{"n_layer": 23, "d_model": 384, "n_head": 6, "n_kv_head": 2, "head_dim": 64, "d_mlp": 1024, "vocab_size": 16135, "activation": "swiglu", "norm": "rmsnorm", "norm_place": "pre", "norm_eps": 1e-05, "positions": "rope", "rope_base": 500000.0, "rope_fraction": 1.0, "qk_norm": false, "attn_scale": 0.125, "bias": "none", "tie_embeddings": false, "parallel_block": false, "init": "normal", "init_std_qkv": 0.0283, "init_std_o": 0.0, "init_std_up": 0.0283, "init_std_down": 0.0, "optimizer": "adam_variant", "lr": 0.00095, "beta1": 0.9, "beta2": 0.99, "weight_decay": 0.24, "lr_head": 0.00366, "grad_clip": 0.5, "warmup_steps": 577, "schedule": "wsd", "decay_fraction": 0.721, "decay_shape": "linear", "final_lr_fraction": 0.05, "batch_tokens": [32768, 65536, 98304], "seq_len": 1024, "doc_mask": true, "train_tokens": 339300000, "steps": 5506, "dataset": "wikipedia_en"}
MLP neurons of a small language model. Each row is named by its layer, matrix (gate and up: input weights) and neuron, and shows model dimensions 0-127. Each number is 128 + 24 x the weight over its row's rms, rounded and kept within 0 to 255. Numbers have three digits each. A neuron's up and down rows have the sign that makes its largest values positive.
A block is one neuron, or neurons of one layer that tend to fire together. After each block is what it responds to, as a language model described it from the Wikipedia text at the highest values.

L13.gate61:120124120110135108125123130125144102182137135109102148082121117132117084140144128173089129127099120154157140129153155134111148095120092129086135176151141117127090146135119144112088151156187149111142131125135110077108095142119124082113116114200110095070154123151109126147130132141154120130107127125101155081152114126098150081168131117126097132125160112097117119093144118153146181116142
L13.up61:126115122052142119104156128140120109150126126110125127129089166147086127135124147156118101128133102120122116133124095061126117132139130154101134127099090132133142138134128111131089163121154106129135116145128149120164096124119094133120131138130122128100110160139165124174146138092183131126084133140086155129139147112190148117159130142150098148116123150145091119117103098124181132127185
L13.gate175:100159145117143132173166118127082122097127171086109184119127073125121152158081125080098137098138138119114156098118145122121151116113154113141133103151146138105144111116168143207111164123135145157107142120136163169158141122132113112139150124138106176087103117134136124115171120174149160137115142101110149109112143119120148112157165124110143146140192117139087184132130121116155138170149
L13.up175:112139133096136137151148115080117132121139134112114110132139126103149113087144098122094085111134123174122135097146132096096094132161131126076102139194104161103165111116111134136161066116141128125165125123125117137148157130133113162087106172125132159084113138147151164140127127131130159117101095138108144150109125103112161130160076096116153163128164104111103095144145125189152130111152
L13.gate201:120107127131125117082103119076112161139071152132144145102144151140095100163118117143154164125115174155117107109111126115111110105122154148184142134134131180095113128085135133189114141111145121153146149113111092130133131119109129118172108118100155157096136135168138146167102077117139169109138135136095176115114098113122140090163098100152098201116152140115163089132166095151107088125108
L13.up201:143108185140108130128113104070136140146104122119126140138156136163122110129109118113127124107125108106083088136135152120170146105152133119125163127137137132081129117101133115141091141092132134119161167124136113127117155087109152102114117140148151110107140170142170096111151121120142120165154164154128128136115160128163107139164152149101119115123120098191139131134140166102121135120195
L13.gate716:116132095100086135125127116135131137107152117123124142148123109166138135123120129122161146111151154119076173128158144165084132141104084149154142146148125132134158155144155101130101126107138149142126136126145126109160131085156101132121134139152154118135083129100140114149124139161134137143115114136146131089125125133116169074151105108124093136076131138138127122128138115092122093145112
L13.up716:127086143095130137127104125133143128107131112156125125100171130166164176126122115147124125124148116118150126200122129129074150104106114126101073146124143085081147175166140120105083124123134102137138171138090137177138147139095084141116166150134166120103121134112161094111134176107139126139126144098164095103135138117094151116124177097130143141101105108164113115134128107145164107124109
L13.gate779:119143123156121161131166139121136114155129114122092085122137137138113147162146128165098112134079101129136132161120122080150109129116100107104157115088110100072168149155152156133108142162149117096173138130115148169164131157170143091141154139105129097093183097138123120158146125101162089128108131125087112100124103121158121124110117098119160146126205136124117124123159109129105132095094
L13.up779:095112144176133132114190125140197125102089130132125133115156133149149091146160115109101127098158163107121182116111174140141087123157124130176113098134116116135121135133101125096123139110124122172109141106118139114086122131107123118146096127122141133125110130137093105085141146156067111120177128089080130130149150103114144140139126142133122105137135139123068149162096092110120148124139
L13.gate811:124094159112119122117151126084117114119114168102066115105138110139111160119133127114140148103170129129103144067114133113168166120110133123154145165158140160122105114140126156134138100115130137098122134145128171137138117121108102115133135095086133107107110098123095101100100130173163113089114138108163106118155124112120122158113103140099140094147148144137108124137135118183124132100162
L13.up811:083167110122124149144136160117125109139127094136110085121149141071148098165117144120145134165150138159133122101155102144172110117098158088132152123117090137137156106115092112113161126144115149119148114142157132159113130111147091124130120129097103133122074113142114137121095163135118142143134109134102127069140117127087160174100155129105103130146128076148140109097159146131176131159122
L13.gate813:134107076140140135112142138100144155150112151139103111100188129182099111150149128125068114102146109121145147152130131133116107126126108122124111123128102136172120138115150146140118131160148113150112138110082158178133115108134128104077128085138131130112082110108108099181141117150169135089143155176130131117160111147140091126153185117148116133108129083156108127104123103191112114129136
L13.up813:143087096119152140150127117185149138098150155160123131170126116113121151126139124113077103160153120124172138120177166111146079094093127093120083144134151111164119126151139099103153108171124128115119140132144118162142156085153078136148111187112132107108117128138129104121113100097128155116125124153118090130164101103113134119124139122131125110126140124152099145123119109083105154128180
L13.gate867:163110138155139104161109155156160123159137144120123185142071119154119126130134120148111112145137137134142133132161145144120097123127157069143104145139165117105147114127138104162143122104147128059105130124162098132081132087123105100091156145097140152123124115105115111118119141155151142100092130119089161131143099143154111106139134110135118123131096092127112172106099115110117119149145
L13.up867:129128107100112133167139054150128105103136146137113158133137101122156134101093130126151166127188181122128120132137121115181143155140153131088142126155147125126119089134134125100106093130088131109119161126148116152125125126113128099139072145153151105130124128134156107096104161109143150132134123114150131124128117192155106183135153126166133113143147123141118147134157153136138146133120
Responds to: Prepositions and lead-in words just before a year, often opening a sentence or section, such as In 2013, founded in 1371, open from 1885.

L20.gate30:145096130116127146092102174139133099145114095092129131130121090132124140172138119120109146110071097088151138145112119117149151129086127120153180129153120162101125141125131188150063127138120082143174136119117181111113134131134149160107133129105106105129144093076169149136134160117186147140118129102132112161129108104133119153157137118146076124104136116123132117151131149109183149160127
L20.up30:088142125125110160131117118134109106125130106112152152159162131164162150135107112112099133126112151161128153140078170103169122136105136091132163136122128192168143117168113121124149165098165172121184134173129120123142158154124138138102117089100124143109103120103139133128124121139111140167131114138142108162165095138119105140125171170128151118139153128079108126141115132188156164137145
L20.gate81:140171143110094153098122094110118140156117121124125125120106126142134144152145085117095169110091105115087151153121129140106163143153132099116141151125123187144141158146101128166117126084143155100155130149123144113122113097149121139112136142144132174102131099075087133163130148138119151147065119090123144143143176128143149118111146130105130149159113124115134126125100123165111154126087
L20.up81:089131109170112155168132111112132166134118136114157098124114135126133132135067124131109116113143110099102114098149169145165142142134140108146121113120086138136172110110158129114113109116151119138155118109164169144130151082129122112064114111160155108091123146103101156153134101157126140138094099126170088127156136139126159088163149110167110093133110139148154133114132106146108139149136
L20.gate247:125108086106130184145161122160140117117095124092152101130129084122097106115162119125096188097083084091151150143084116103118135084149148120131102151130134165146112062103110121130082148133121130135165096143111164098125195140118079103115127152104135131150111113122095102144122167128085141092130094129128126155127153140110171135123135142136117112160111104116125100101110183168111128118131
L20.up247:110134128115146158102149094141085098147153114085132134099136140128132115098085153135132132135123093167134117127153097145160129152148177136148154097145118159121169124169156172105143111135126162124142116156115181138167173148102105136130111152168161121117070151137131091097136153112107138107154082137171080104160180149126135169135152119137154088130141120102131102108148145163114165099144
L20.gate397:120127124116088157101132122149134160119117150110133105140107151188111164120112128115128209145130144122068161152114101144136157128099098105114149149127131147137122123101140088159098115133132166142122158064124120155128110099179098155095148119117180111103109145095139139147165166135130138108096151124103145108109116135095073120148101151101142152164130161083152132135083159138138099148115
L20.up397:144139119160105159125169157122104116112111155128123110114100119162130137142152111169077147153098085104131123098099149101144097112150111148133143121111093164131120124078151124130122169125110096103143208097152121100141080109183133114141170132127156087098143083102103102126139139142143120109125121134105136125125139132117122185159126119106139142148179145138125071113103134110120133093123
L20.gate557:127117148117157165144141162101150130111165133093171123162160143157115152118160134126112105090155129128116102124140114145105129132120106070109091103137152160189116135151160095195128100109115134128150131088158134121130126131153126143131126146151144144131126111151125121154096109143093154110163127125135146169093072151158128093172124162114140108139098116120140178140099127125105147142128
L20.up557:135100136141142107116170152140098130092131160152166145129123123183145126122111146141104075108093107108141163121152126120103126119116127076107138115150111164143125122142106114111102108118089123125149115107091123167155146143112160120125113135095095119137138128133132093189143142195108067098134117108133095105100142179126190119138152166109118096171133126128096108136148114165117080145180
L20.gate643:083171097146066143105072152117113149100110142141160087173116144095162117143153115120115131118144106128129140171103097138103093110110102084132126123099152154117143115144123140134133148106142179101151082089147151124138113160155112119106114111119141158119140087114117133115117167135088087138144114143140150164159131129117132134119153134159141136135108149109092112126130110119112160156104
L20.up643:134103114119114135135150096096152078131145127136118076140138137150162168130120124136080124112101144127130109140103149098124119117119139121132112115126114114146132197145131175166119169138100144128137091136114131084112139143138116133126119160159133125080126115064147102137141107152111114129133130105107136119124169154135164137136113122135147120131130117100168144135149124122123169151153
L20.gate886:163159134087119094153089108131148151098101133152139113129130156139097096160135136108132139157111097114064147160138125113097127119125161121158150128082183139134099126119137098133119123124174135118134153143133149101121095122176114154085151120112167090096153131091089139123097105069135120135131126123102141152173085134140165074173121135126168110118129143111102152134115120119085176139142
L20.up886:127135138102178162147137197091084111105128105125119123150132114161109126130110094126130148138122122103133113110121126114095128115120148095140105102120131148104142159113091100174110110123155168123165116132159139129129119116134128157132151117088125168158107125126101156161141137155110144128127134077171118175126134129149104141121134135159147092135158120103182123094136124097138137165095
L20.gate916:110134098172087159135104122145142099100092152111149135136150118130123147124102130126120156113105106057116176120152118145083116079115123096119148134133135157148100120118106107133161141088088099126121155092099139137130120092144103126152141080140150154140119108072148152131123167113164096107099152120121137106122121086132152091169112150091143124184105090162119132106098148055121144121136
L20.up916:124128148142115130103117132113137129133090073148132121105086081147082071140118125115107120119056142126092117130120130125104101161134153134157129167118091136121114116089117121165096136165117148120143107140130112109141098123146080111110143095158119141097104131176098080131142131114201118135111152123101076114121127134125133157119172142143172074155180135165124146137141087120120127151134
Responds to: Short first pieces of longer split words, often p, l, c after and, a comma or hyphen (p-ollution, l-ysine, p-urchasing), plus stray numbers.

L20.gate47:092143174108117172113089154150173124118122089163104145150148127131113138119098166125112126115123138139122118138136131096121141157121117160133090084104072101136096114131111123117120146128132133147161157103134122154107133117134108108121163121122141135137117091132142084188113137149127177154161166173118098136163123119140102111122123069117111115103130144116182128141128091123075163124174
L20.up47:125101109105129104140127129162126112153126137133100166184124095133085098140109120132119119114135109144126123107167136137151135119120103093141126109097122129115124091146143137065126122141128145166115164122111154152112156153134143109132126136141133116169149103136157095167141169104158081139117110123128121111146146122120120156100130163114144107134111201137152147114120167184152172131151
L20.gate53:108157147177161110164134170112122132125124140162126139136079109161144102145139125132100153135108116140118140104145106103131129099147119103105152106112093141144140116152121123124096124152186144141132122122122103153108130123125165117139139126104124139141156178099112115109144120171094163140161146149156135151136110074130098096118115147096088196144106150147154155128158134185104147177101
L20.up53:121112130170127145109132141158129113107101100139149107158139110131108093133162148119101151125132117154120138097105092138123132115151128131160114149117163096117129135099134102124131114139142107121157145123125122167106116150155140133105157152163101062127112107119117135127140113150062075131112142090124112135131141127145170120164137129093145130116151151153163161113097098111119155161136
L20.gate170:106123106139086151121131092145121149108133113147125162151134148123158171131137151132154083091116148155145099108080128105166120113116110119125175143102131062111140134156144167113100157122125131085136127077136151136142121150118145144100138114138127134121153102076161123144116105164137102134149160126130091109136123126136152134121099132127150133138114154133126134104149102124105140137130
L20.up170:125125139140142108117139100122122148120140120154131143154125072118154099108074156108168101086146151162142119120109095136137106085142164129120175131141146130116113131141158143129145128118110142143139131121128124115126131154138106131151133142132122161124153126096118109152099096176151087144159115112141072153105153140153196140155105145132121137174096105135153158060161119148101169142106
L20.gate191:093128132102132125134122109137130127133132126144119152127138111103138087150112102092143143105099125138144159126097118120122116128160120094133157132100142136144135098154137113138086124108100146135122126100129133150206107139124121069094127146125183146152098174128102092131110130155093120136111141151148094138113137159150152125108107147111141119132117124175149141106135106094119156159155
L20.up191:120095109143125138132126146134179175165109141161152117141134139144136103158147145098170129121115114128142123128136114130132136124138138077114147145097146117159115127148148120108114147176157089100123108115110180116184122141135108112066135146119114126103137140109127070169093130168126136104095135072101083158112111130153139137117120147088129157130091129123146148145157164069098150102133
L20.gate496:095094158138142150155157140172136111167162120114109115169172092089178168083153132163146111182145129110150093156131091113087117092110148088093073145120171129114131095157114143136127120117149109130132169142146108132149156154105138079103098172149099128106135084114125155115138127129098130120111114115121110123137132140148105113128091162161099143067124125144163072122137129155074160100121
L20.up496:087124192127146101103103097098192120151141166136111131119168140145139127145090125117117113155173120131126090118168117121128133134113116114098098140133144174127166109152152167128120149153097123141146101116137113120137111116139139098098110147138155119177130089121071107077143132174137111098124142155117112127151118129163138116173180096143169146126143119130110112110131135169128085143149
L20.gate504:120127122142172118128149142104142125112130094153190113130144178116115165108094152105139162145162081136074134165147150114097124152174165164154123076131178185143109081134138136166153142124122118165084134136122156148134136143136105139096133123128110121111141134143146127175158120120100096164133103153081147130107158084138164137094167140148094074105122128129143160079155154116129147069146
L20.up504:121118137118138155092116102176131137120127090146127122029114109134079098167094152096132118134141136138149130169093158103180077099141164177099103116111147125152104105098117138142096170145134158125149129126140118109139153157139116074161150113082070159102128114084095159175126103114149103125157116119113126109143119153123139098121151162135108123111139124106135123108108122141099131135117
L20.gate822:079136105171138169142120087122177111148137116077091155132149140103149108088099133143121120163125092123140125172127133119118119105148164108112116097149151158153169122085132145108101147131121161190144120111124127108159152128165153089143138108124138096113193093113119195142119148124123128129108119144129182062136121104077111116151100168155162131111133082178113133112116129124111152136158
L20.up822:093139105165144140121102076126157124151155148116137106169135136117100132118128089093154107154135114160149142120160122051098123130127168105107123130081141139144150140108136166127154148074114181126141145106105106090172110151139137147119124101111111099137198103153144140143125128143148129141176157144136148102151134173112134134129123167137153160093145101151100133144113141153102188151126
L20.gate915:118134123135160173157113138118122152105167141167140124130085159131086123142072152146114155121144077160083132131149107156107136102123138119110127121097133130193143127144115127133157124143120151181099137095107140137121120095150143111139130161112100151075130143193162154099138105157149125135155149205145148145128143133110105110113130127168144129134148138138133145160161132155112125146105
L20.up915:101127123103073148107122161094121151080130134117148164109145114177134139109100164143110154136131134110155114132120134138160108167124111110128102094100099109148167083101124126142130166140134106144149150056127146168136162117196165134112118124150119129137120143128133103106199181147139100131141132121132143124165117109090117085135126130128163148126104150092135110093129095163120119149126
Responds to: Middle word-pieces of Indian and other non-English names (Velank-ann-i, K-ap-alakundala, T-akk-ari), plus passive past participles after was/is/being, such as established, created, received.

L17.gate751:110163151147150172133116108111146111131105134139135129136172105156126108116154115121111128130123094142145136145079143109119159133129160100122110130117133152121156091151137134156111172096113133143115125142155109101062162133150085093127144110153132138103137062097143122145126126118125093105133109124110131128152098132089156140178103160139180156124155100122115147124106142115145125100166
L17.up751:185142113115100137152108137138108164117064092103124105111108103096111133119115110134093109118125128131145168118130152138146111166117148099071124125170138104152124109120095127070128116089106160126139113131132120092124134115163119121143132128132131154131088141144157080105131154131123171126066124186131171131141147137113179102117104150168110127145137078124156144147174110127131162101149
Responds to: First digits of numbers in technical or descriptive text, such as range of 1,500 or 20 to 180 mg. It also fires weakly on sentence-final periods, "es and" plural joins, and "or"/slash separators.

L17.gate870:138109145087102118146092113172105126103093115160155167122108131130102138138128103138103085145116150092124169114097167096113101128132112116095091127130094084110129092133120114195067163118140095123130132076123128119147134146142145149116146152093178125128110153162134152121126110088165101156129116147136102097113140111178148143134112137096150081112183109111159165127086088111178155149132
L17.up870:132122126097132137112162098139110152145177172129137135062094167135123105153089136146148152067159187098110135142122173124162114137136134145114139124103117142102085142156110159129108123113136124126117143139150135143156134155163116104131153183141139112143097100132175170093163102131161042152154113109128146128123116086113134142134144131130129107134147151119138099095121116109131131157141
Responds to: Prepositions like in and on, and leading digits, right before a year or date after event verbs, such as opened in 1828, premiered on 27 May.

L13.gate54:160144139166100130119163152142148116139142148125123129104173129171150154143122152115122133105126095139142141123126158114093094101127096146118153126118099139143162145121098098115086182088130112087138159114102123103142126117167111133094135132165120131113135170150140125140103147115097149158102149148135122102098148097132123127096124042138095136116134108130152102154119164072156120164109
L13.up54:159128137142105110129150136128143097157088125119135135126128112128164117131140153134095142105120105143151102097145135101142117131162084152155095094136143171163125123086101161112083133117158101127148084128126140086126106082117125158096147092156112151131156116154149136143132196131163120117154126133130150135102130117155113139164155121143111146163103111078132143138121117091075085134160
L13.gate60:121159118133125115110159142155095122103130125135104111139151129096136157164123130111107152141095135067129077112094154137138082154103131106112113117154151144148165128152097142096154141149165181120103134114122117121113101166121094115122103111144143150123160094109095139158151131125154103151154130154121120102131124140103139088136155151146135142185172102085115118113082127145114135145133
L13.up60:142133139082135135107122101163106103100140145122175137116133127113128139174146156133104197088178136102089087129131107161124151098142133124109119116135126173113137112124110142114124095137126128133149084140132114111141135123091145139123159143108116123135139128146127170136109162149145136095196102177102121128117107115116111108121132110126152087131086171079125122141116151157145141134153
L13.gate457:128138131106115160086140147107091096113118160142159084144205116160091171154151187127135158105121105103139134119181120143165110169097134108122124174187148159142159120135111087147098145106134085123137139194134150075150122118162155119102111163140141157141122127146130152157112142130112110127140133098107159089122121140146155108094127123129140154108118116118133156143124136133123119096114
L13.up457:130143111109097141158132141091148121144138137133155126172131103090105118082157142115120109129106123170103093142172101126141171124163160108101086059162135171119076120112104105154135136108108121077111100145125129116131133107132135110133105124108133137113139140097115125137116126134139140115105101140153123100114101082111141128123115143139132139162111071139135102127126117155069125115118
L13.gate596:123150153137111118134099122083077085121097115123200151133140141152090106115112167169126068135080120126132151110113166135134134140116133140129144109119153118097127089147130117127152140144120137136157136131157127141117149115159125107140125136117156133179121151127121122148141191161134131127129155116101175133133114121143138132151153102138145117120089150119138145157116098144116120098114
L13.up596:154125117109106157143194129140154131135158110143131164188146136110115164136168138121156173152139121114159127167118107138174106103102117137140080143083148172119127143128108112101088095144133125145132135150137141156143069105096087146119156146155117109084105119097162164167131125116093117135141177146129129096142122137083094136105150157143131131161156137119154181126127102151112131161138
L13.gate828:130167108128087126137129133136141114130118126090138155119166085145089186082155180128127132119132132126139150135099125131129134114114116126144118151088136100114087164117134093146049168108068149072130110136153143149100125101112167157101157116142144149131113147100148101125101132147118177119097155119142080130134114141129179126128144110120105061124118101132088133157145138140124140163121
L13.up828:146082159097109159151127142132144111147097133094118138101096113165142149123138148151135093105118146128156189191095152134143118115133115114161137152119153131112109141126148108130119116147145119112094163126150096129144115076150135131095142129118113108102135101126134131119124134150141111156135143148122137146131157112116177138106146127165114141168141130107131066189106133153130147146112
L13.gate837:143135118172136169127133129121152096099153126075155132122083078146116153131112104121141111194117100131166150119109125123134124131156088141126163169093089109105107155108100106161131160116163115107117108114143147120147141114157149181119156122096126199106115113121129108151087094146121156118097133174135103126139163088118137139105110138181141096143113119117145117131155107163151097120159
L13.up837:135125120153138139136155113152113117187184118156151159084106170162127143125131150126111119133148116126118060156074103084130137106142139111101110128109162121156148074114159145152130117151121093163088120148138101108092162115123114111114125093091108102096129123109147129123135129111119126125092116115092116144121171097140130115119100139140107126144145125162103132130128128167144133119115
L13.gate983:134114115126129121178161132140123169138087077116116083132178132145139137137110161123082111135165092111114160118112103116122131110118115078150137125152128170147158144162132092145105159106127086117098141146174118126163121188163144135131100149134148139120135133106122156166081140162143108134131154155133135141111126143103126105118168148126158095119159097155121169133131136137100147149146
L13.up983:130129133130152146126132110122132170134125137171160137086120106127138121152092188102110143145132103086136081078114159134132100151098131133118145134117119153138162139110156080130132112132096133144125100110125165086129111117101096128125089098122161109139131096156157140141168102151162142118109151154123127119178141107161103158119101140122111125133146154067136148121111111099107156104114
L13.gate1019:117168124129065159110135148108138163095125138102112150134133120149129117182124152086124089115097139114137106107101144116130154120108126075092152139121141164133111130098121120139104175129125086115117123101131173109115119131117111135147171098160143183085122170148123104150135094159119128089108136140138149115151094092129138145104082136116092083155134156110096190170120154183125126120115
L13.up1019:128090125126145151120144186075156138111121156165137123140118119129147164156124137152101111086124098100139161164093120086187134146134159094137140129107142132173132157077144138134168110167117111141148159117101096092150138118108101143093171131092126166124129088126117085159123111137125154152123157144159101117141134119122116144123140128132077141164162129098075123137104139106060118135116
Responds to: Word-final pieces of chemical compound names in chemistry text, such as -ide in chloride or sulfide and -one in peroxone; weaker on scattered mid-word pieces like g-ig and table numbers.

L17.gate735:123106154136156172137155135121124117094097115122166146113174104136108099131095138118165145116090129193145151132095122118111147095138110095104153143104184112125153108168153111144067140111080179139171154121117131138136145168156112134167123137137159130164129097113134156141090112156130131158136136122116117099128146132139097123136121120144090116128119110152124139100139121136088160129124
L17.up735:102149145129151122125105138100115079131136104171172131122096114128129119116143140122137110112099149150151079161063139085109136094125092089172102161120131090122131128103132123146096124158171143102145118088112125102101146140124132097133164121092137158169152121096163116125141108144100082128150094139126116107120196151166148131133105134122101098154130128139147126115109176171105129099145
Responds to: Past participles in passive or reduced-relative constructions, usually after is/was/were/be and often before by or a date, such as held, released, manufactured.

L20.gate38:106128121139174114115146176146103116107110150120122168144086125115079138135112112138108131118151114136082163137134179085100126103098125123116114144118170105122117141107172135074080118127146128118136150156153146124104093124130112133082107107130140140106159132127104125117110138099144174153186138133142136089112124114087120138181127152092155129106152133141119093179128072097118100131128
L20.up38:120135096117130136091138150132134133142123104148144184111125077128121101183138129136106149116158164098142129097081143084094144142121152122115155115119102122138132103119126122094132090136153120105150113100137124089190113089160097147143165158100156146116129163137141147139099125122136134140119146112165111143099128111096145152109120149076149131160111137112152121101107119103113102116133
L20.gate150:106135125112107132091142185134111166148131126137142152109137144133134118135122118169121093145188182097141094140117108135146132148099103140124162160080112130137139157154132147106124080175146121103121178093112098182150125099099149084139124147137133134120140148119103129095133164133161115120148136092069097141138131113131134125125116126142071152142121112144097111118139118107158080136107
L20.up150:067126141117121113084124130138105094128124124161123121109175093125124149145094096143137102125122179111135096130123123123130091119102132109109090123107088161141142136118136111158100108160139162140151155122083089171160126122141140137133124148113100130099168096094157152122121116126118115143109150139117094157178123095132171114142103149170104122142164094127112126118123166177158103126178
L20.gate238:148196129115170145117129100128131139107145178111138106118099123108131150157077131122118125121137117068145127163114116129143137137116133117145136130082127110135136129135127138156110124158161139148128134133151139143152125138123150123126177151172126104088130161095150111105121114166133128088087176078129097075123117118161138129142173116128131098134129068126148104121089109085143125158162
L20.up238:143133073095126143104134160108155105100167118140081094095132154123138139147144188147107139104153172117129164146145130129133122109132086147139148158128178119109085118167179095127102103110114105102121121140120146147143129170092117105133125138104122118110128147131165157127140135155124126124098136108113157118080160082103166140134103124085119119171145117105135133161132159131160139098117
L20.gate776:090086087122140122099172126141134129124141155164163146129086131149114130156157138100128150144104136145137092156125164111139152110140080143132159124113102124131147138104139131199170135144143106111097181128120130172164136103141166133165135132162149137086119164099194113152139149166121111164167111147163114142126085096113170119114125133152149121112120105143148110117113127132137157117141
L20.up776:143148152160172113142073161152101120152115137151126179103110122114146130110111119107141100118125156094113206128106167086112092130150115177162090113174121083112144110153102120117149093107130145101156133116134168174161108148163111148098179139132119096165131143160143144131133172129141152162141128110106136116158166104160150099114115151110168134120131116160129117123124085109141148083113
L20.gate791:127096134167167124131125092165116124143160119144088134123141173189148116123115122123166111147124136129130135124165129142144132159106148100102139152134135126132161109142142153140148162159148094116071136113108153127167107129120150103174081140082119135133130157160093105134154120154151114116135151152144082152105118151142151143119160094106150126088134123164127142130130128134141108100143
L20.up791:117089154137093130144116118181122128127144128166094127106128168120149144135137127162131151126114099117111113135147113159104130139100138132095113188142132104110131147095113119165124108155134137112121084162130117146142107106112114100146152156100130121139102130161105135100143116089133067135117134131099103122098147155146145186149141126146079113145164134162116116116143146141109070080143
L20.gate920:113081134128104147134114116174111091191153116151120100149131135136118156112146127097118097123120135144195111125151159156097136127088143089102119164155139100149167163111139123138102117138133117136134155091090127095123124152147177153118140115148137159105106149150120115125155102144131111116157135162104145108125108062115131139124147108096122115147172143159096130105156136167081114123127
L20.up920:156148145128157153139152117092092117112114154117151132101098133097155113108144136112102103103119116113111113107134121133134129160091129131149117168091080107163099069135119123129160115104165139146123136119145108149160093128096122126137173126118111115103172093111127116133152132120124144093134146103097156067145134120127130158160123094154140153152164122111072102132124100133132102154150
L20.gate956:083105108117155118102161131111117099150101124117158153131100136162121164147107133132137101110151147169089102074103145122143104139124146127134147152132120113145112116113165093103144152113119125127111122124136142133106177165141138161152115151116115125111149146176116109143114117152187103108124141123087112120184168136158153102151127150154120152084116113162130123126098175116129132152111
L20.up956:120109148139123099088168129112111110147137191113126133147152075106141170107123097108109126137105146155134101121161140117120132132170153105079121145103111116134145088121132150113134134110151125119113078152136140129191140146121094113114133146107121107127099125151126126138129069084117111116118150109096082102116139093123154117156141120174116108123158126145132098166102115125137142134145
L20.gate999:113119121119144145131147131154146113156111133152124127137093135147167139148143114096141118109103118143141156118131122143148137123138133109102146131118127140122115083147172156138099148098132067131150136109147120172174154152123159113155125164120129128081161112182101127166116141124131115134144160133135138092141132108134164115140145087173107097119140117171118119136114139132144122160128
L20.up999:099091087071141149146131148158134095155117134137123136141095123146161144107119129128143096117120100141158149096129097122150177116160121147070131133104099089154097094140116129107112112106121156128153137126130141138150123177091135129165131145130112095068138115130093169152166155085132091158169133112108152139150135089128145167115124123165122114124121128148086109133129140160132113140140
Responds to: Tokens right before a four-digit year, such as month names in day-month-year dates, "in", "of", commas, "since", "- ".

L13.gate50:129148118142131159148111096127141169111090093146108154134121114108145124119123106103118144131146182175131127190098105103124089134140155102140143142158145098157062106134138086122125110131121081095106108156158096164141134142132145118116127108121101092148109128105122143165130116166186115101096126113148130154101083119128117122142144135152120145144147155137186157126181134170120167153111
L13.up50:144149159112097127096083149132133076093106098091135145106128128167102129155110160120129146145084105130166115175162155080113120125141132113082166131102160122125124116128126120134088102114118123086118139133176108151105112155136108095152110101108135134160119176111152151204078117133129127109136130110125088154106140115104148122117141143112161145160160117150097129131146152153122166100166
L13.gate350:145128137116167157117153137168121130121174144124131145129135130129112135146145157110127141134148105106122137158119095126125090156119108117119107150106147132110181139142191127105081160124141136148145164106092153136160155170171139113115144112148151116103115095129151107114109109156103099163146142150143118096131180137158130128162148107165102116173126144134134123136144078186065146128122
L13.up350:112144128130159104104148126099123121084159146108138153159136110126118153105115104101114181143141147129144126148119131116121168127162151101130136123121155120142129109104124112144118103131141129124133105140106101152097075176123120118135117160150117123132142135123114130130112173139093163113092141091137145097178127158143132119103147156148157104149115139172127155084093105144139121150157
L13.gate529:124158163140096111143095159108120173101095122120147186137138155107113115135162138099166144133106145157092140170117127115176134167119109142169147103109100154110105137174130114200103143158149136106145136110125122122115173125116126122075137099133135170104117146106133122142148112155129102116121139191105098154127178118152127072121140162108115142156121123086113121129127125156103109133118
L13.up529:106133121120127185114152116124167110163119148138139135128162103113118123150121122143132104081136101168121102163110097121144158110104101140107126134108140151128119125131155155134117109133106105123165121115117166089143120132098121125163096099102111132141115091151113095157108133151179113113191122102096100089123137185119152115113132130125098129134128106113099139131115152140125113116095
L13.gate644:088145124159117129157123133115132126115088134104130170105114164154118105101081132157147172140124142129096162150169127120144195102130096107135119155171136137179141132159153104140140105148135107115122086105106122119092150099122126131181124084149148133160151169107140160105142086133121183055162135143126143118115125132113156114130160177136134142135169118125139154099150144147150108127109
L13.up644:160173102104121174099110106138141135121136113094175159109175149134154105114159127138161135114118090146123137108140099116068116119136139124106122119151137147117138121143111128114083128156107155134105136168124152105122103137114133115110082147137105135114106120128136095163153171161139135128156103139108120168123137120085130139130095138140141133136110102131100124137164099126118141150127
L13.gate702:113131123122116138090093126129124126129175116190149100151163088085109118113129159111183099130078142143126053131125106161143118134071175094101108149110119134101127164131092111134123154129080139167093130128130162136138108131119156100124138118130154091124148145135113122092132097137157144130165121147169107088126118145135134175153106143125098147158174125126184137115150085149118126095154
L13.up702:111169102159142134120159121103095133153099124123107137173116089086148119152122131122127123092118103098131133103107153109083152176118102085105155101161136086119157165147127149145091128138112154104155126062159134091139129146071090125100120111136137133126084146140155093153096113149148061141164107141147106110093124165141146139180145129178142107165130102116141107129160104129137106097134
L13.gate938:150098160103099140111095160146151139116110135105083126121141161119129122130142143117123128100064126174137099136138086122131133139097165137126167155107112194112118144155124126141134098116117086130169095126146172123116147154138106144173135114172124148141116128144086099165094145137183141141136126140097109123124128183166157115117137147133134111124098136093119140161148131181149072084116
L13.up938:121136159138127126119154160111124145125124152108160150122164169144133118142142178134121170102124117094132162157103132136084121123151140127160096124108164097112122078122151170117133118119126129137091153119106141120149124129111114097127090126143140133151163150124138128095162133124096145140107132138133139089093144118128140111082126132084116147137177169146122155099092122099123156121116
L13.gate962:120109128136097140135141135128176145110108139086147125136139122179157127160171138123177131143116152119119108165135102109135122132116093061116098109122118135101104138149137188154141116123160168108148125160140092157110161126095141124165147121102153160146111116150126130145134120150124150083161143138126117135114167109137174118088128154097144132140141163119124114159144128102138130108124
L13.up962:126181139137128140094102122165085133096112153111117154149145107161144116175158139150142114118107177163113093139091153094154143158142131169106146116124128122155120133145143121154130124130129160109106135114125119143157154137095159101121146147140127164101140136082121144139124114096102153149114120130096117124098129175109160104086141153131093176132155105163135138080120089153110094118130
L13.gate981:143129152127138135124160083133139140107091132089172133114172144128111101129107110120104114162113143139179110107119133129141108144132142115094151158141111099108153168135111116109115117139110108129181121145155105138137125127134107090129053205103143150129140142116140117099155125156094163153121114156140133128128119165095104112159134105138184157124194165138167131113121118128136117102190
L13.up981:101107128100152166121095122126124135142134144108133153149153118162149104109162109164103143122147119149132202111135141148110108128130133098096171140116132078101162121150129134127135100118147144110092122121122145101141143123149111119143138144100171100133113143136105127144153187178117124118116132109099106110080130138136131139144118131149100135146162118122185129089114128169118153093137
Responds to: Main verbs ending a verb phrase, mostly past participles after was/is/were/has been (captured, formed, named), often a word's final piece like -ed.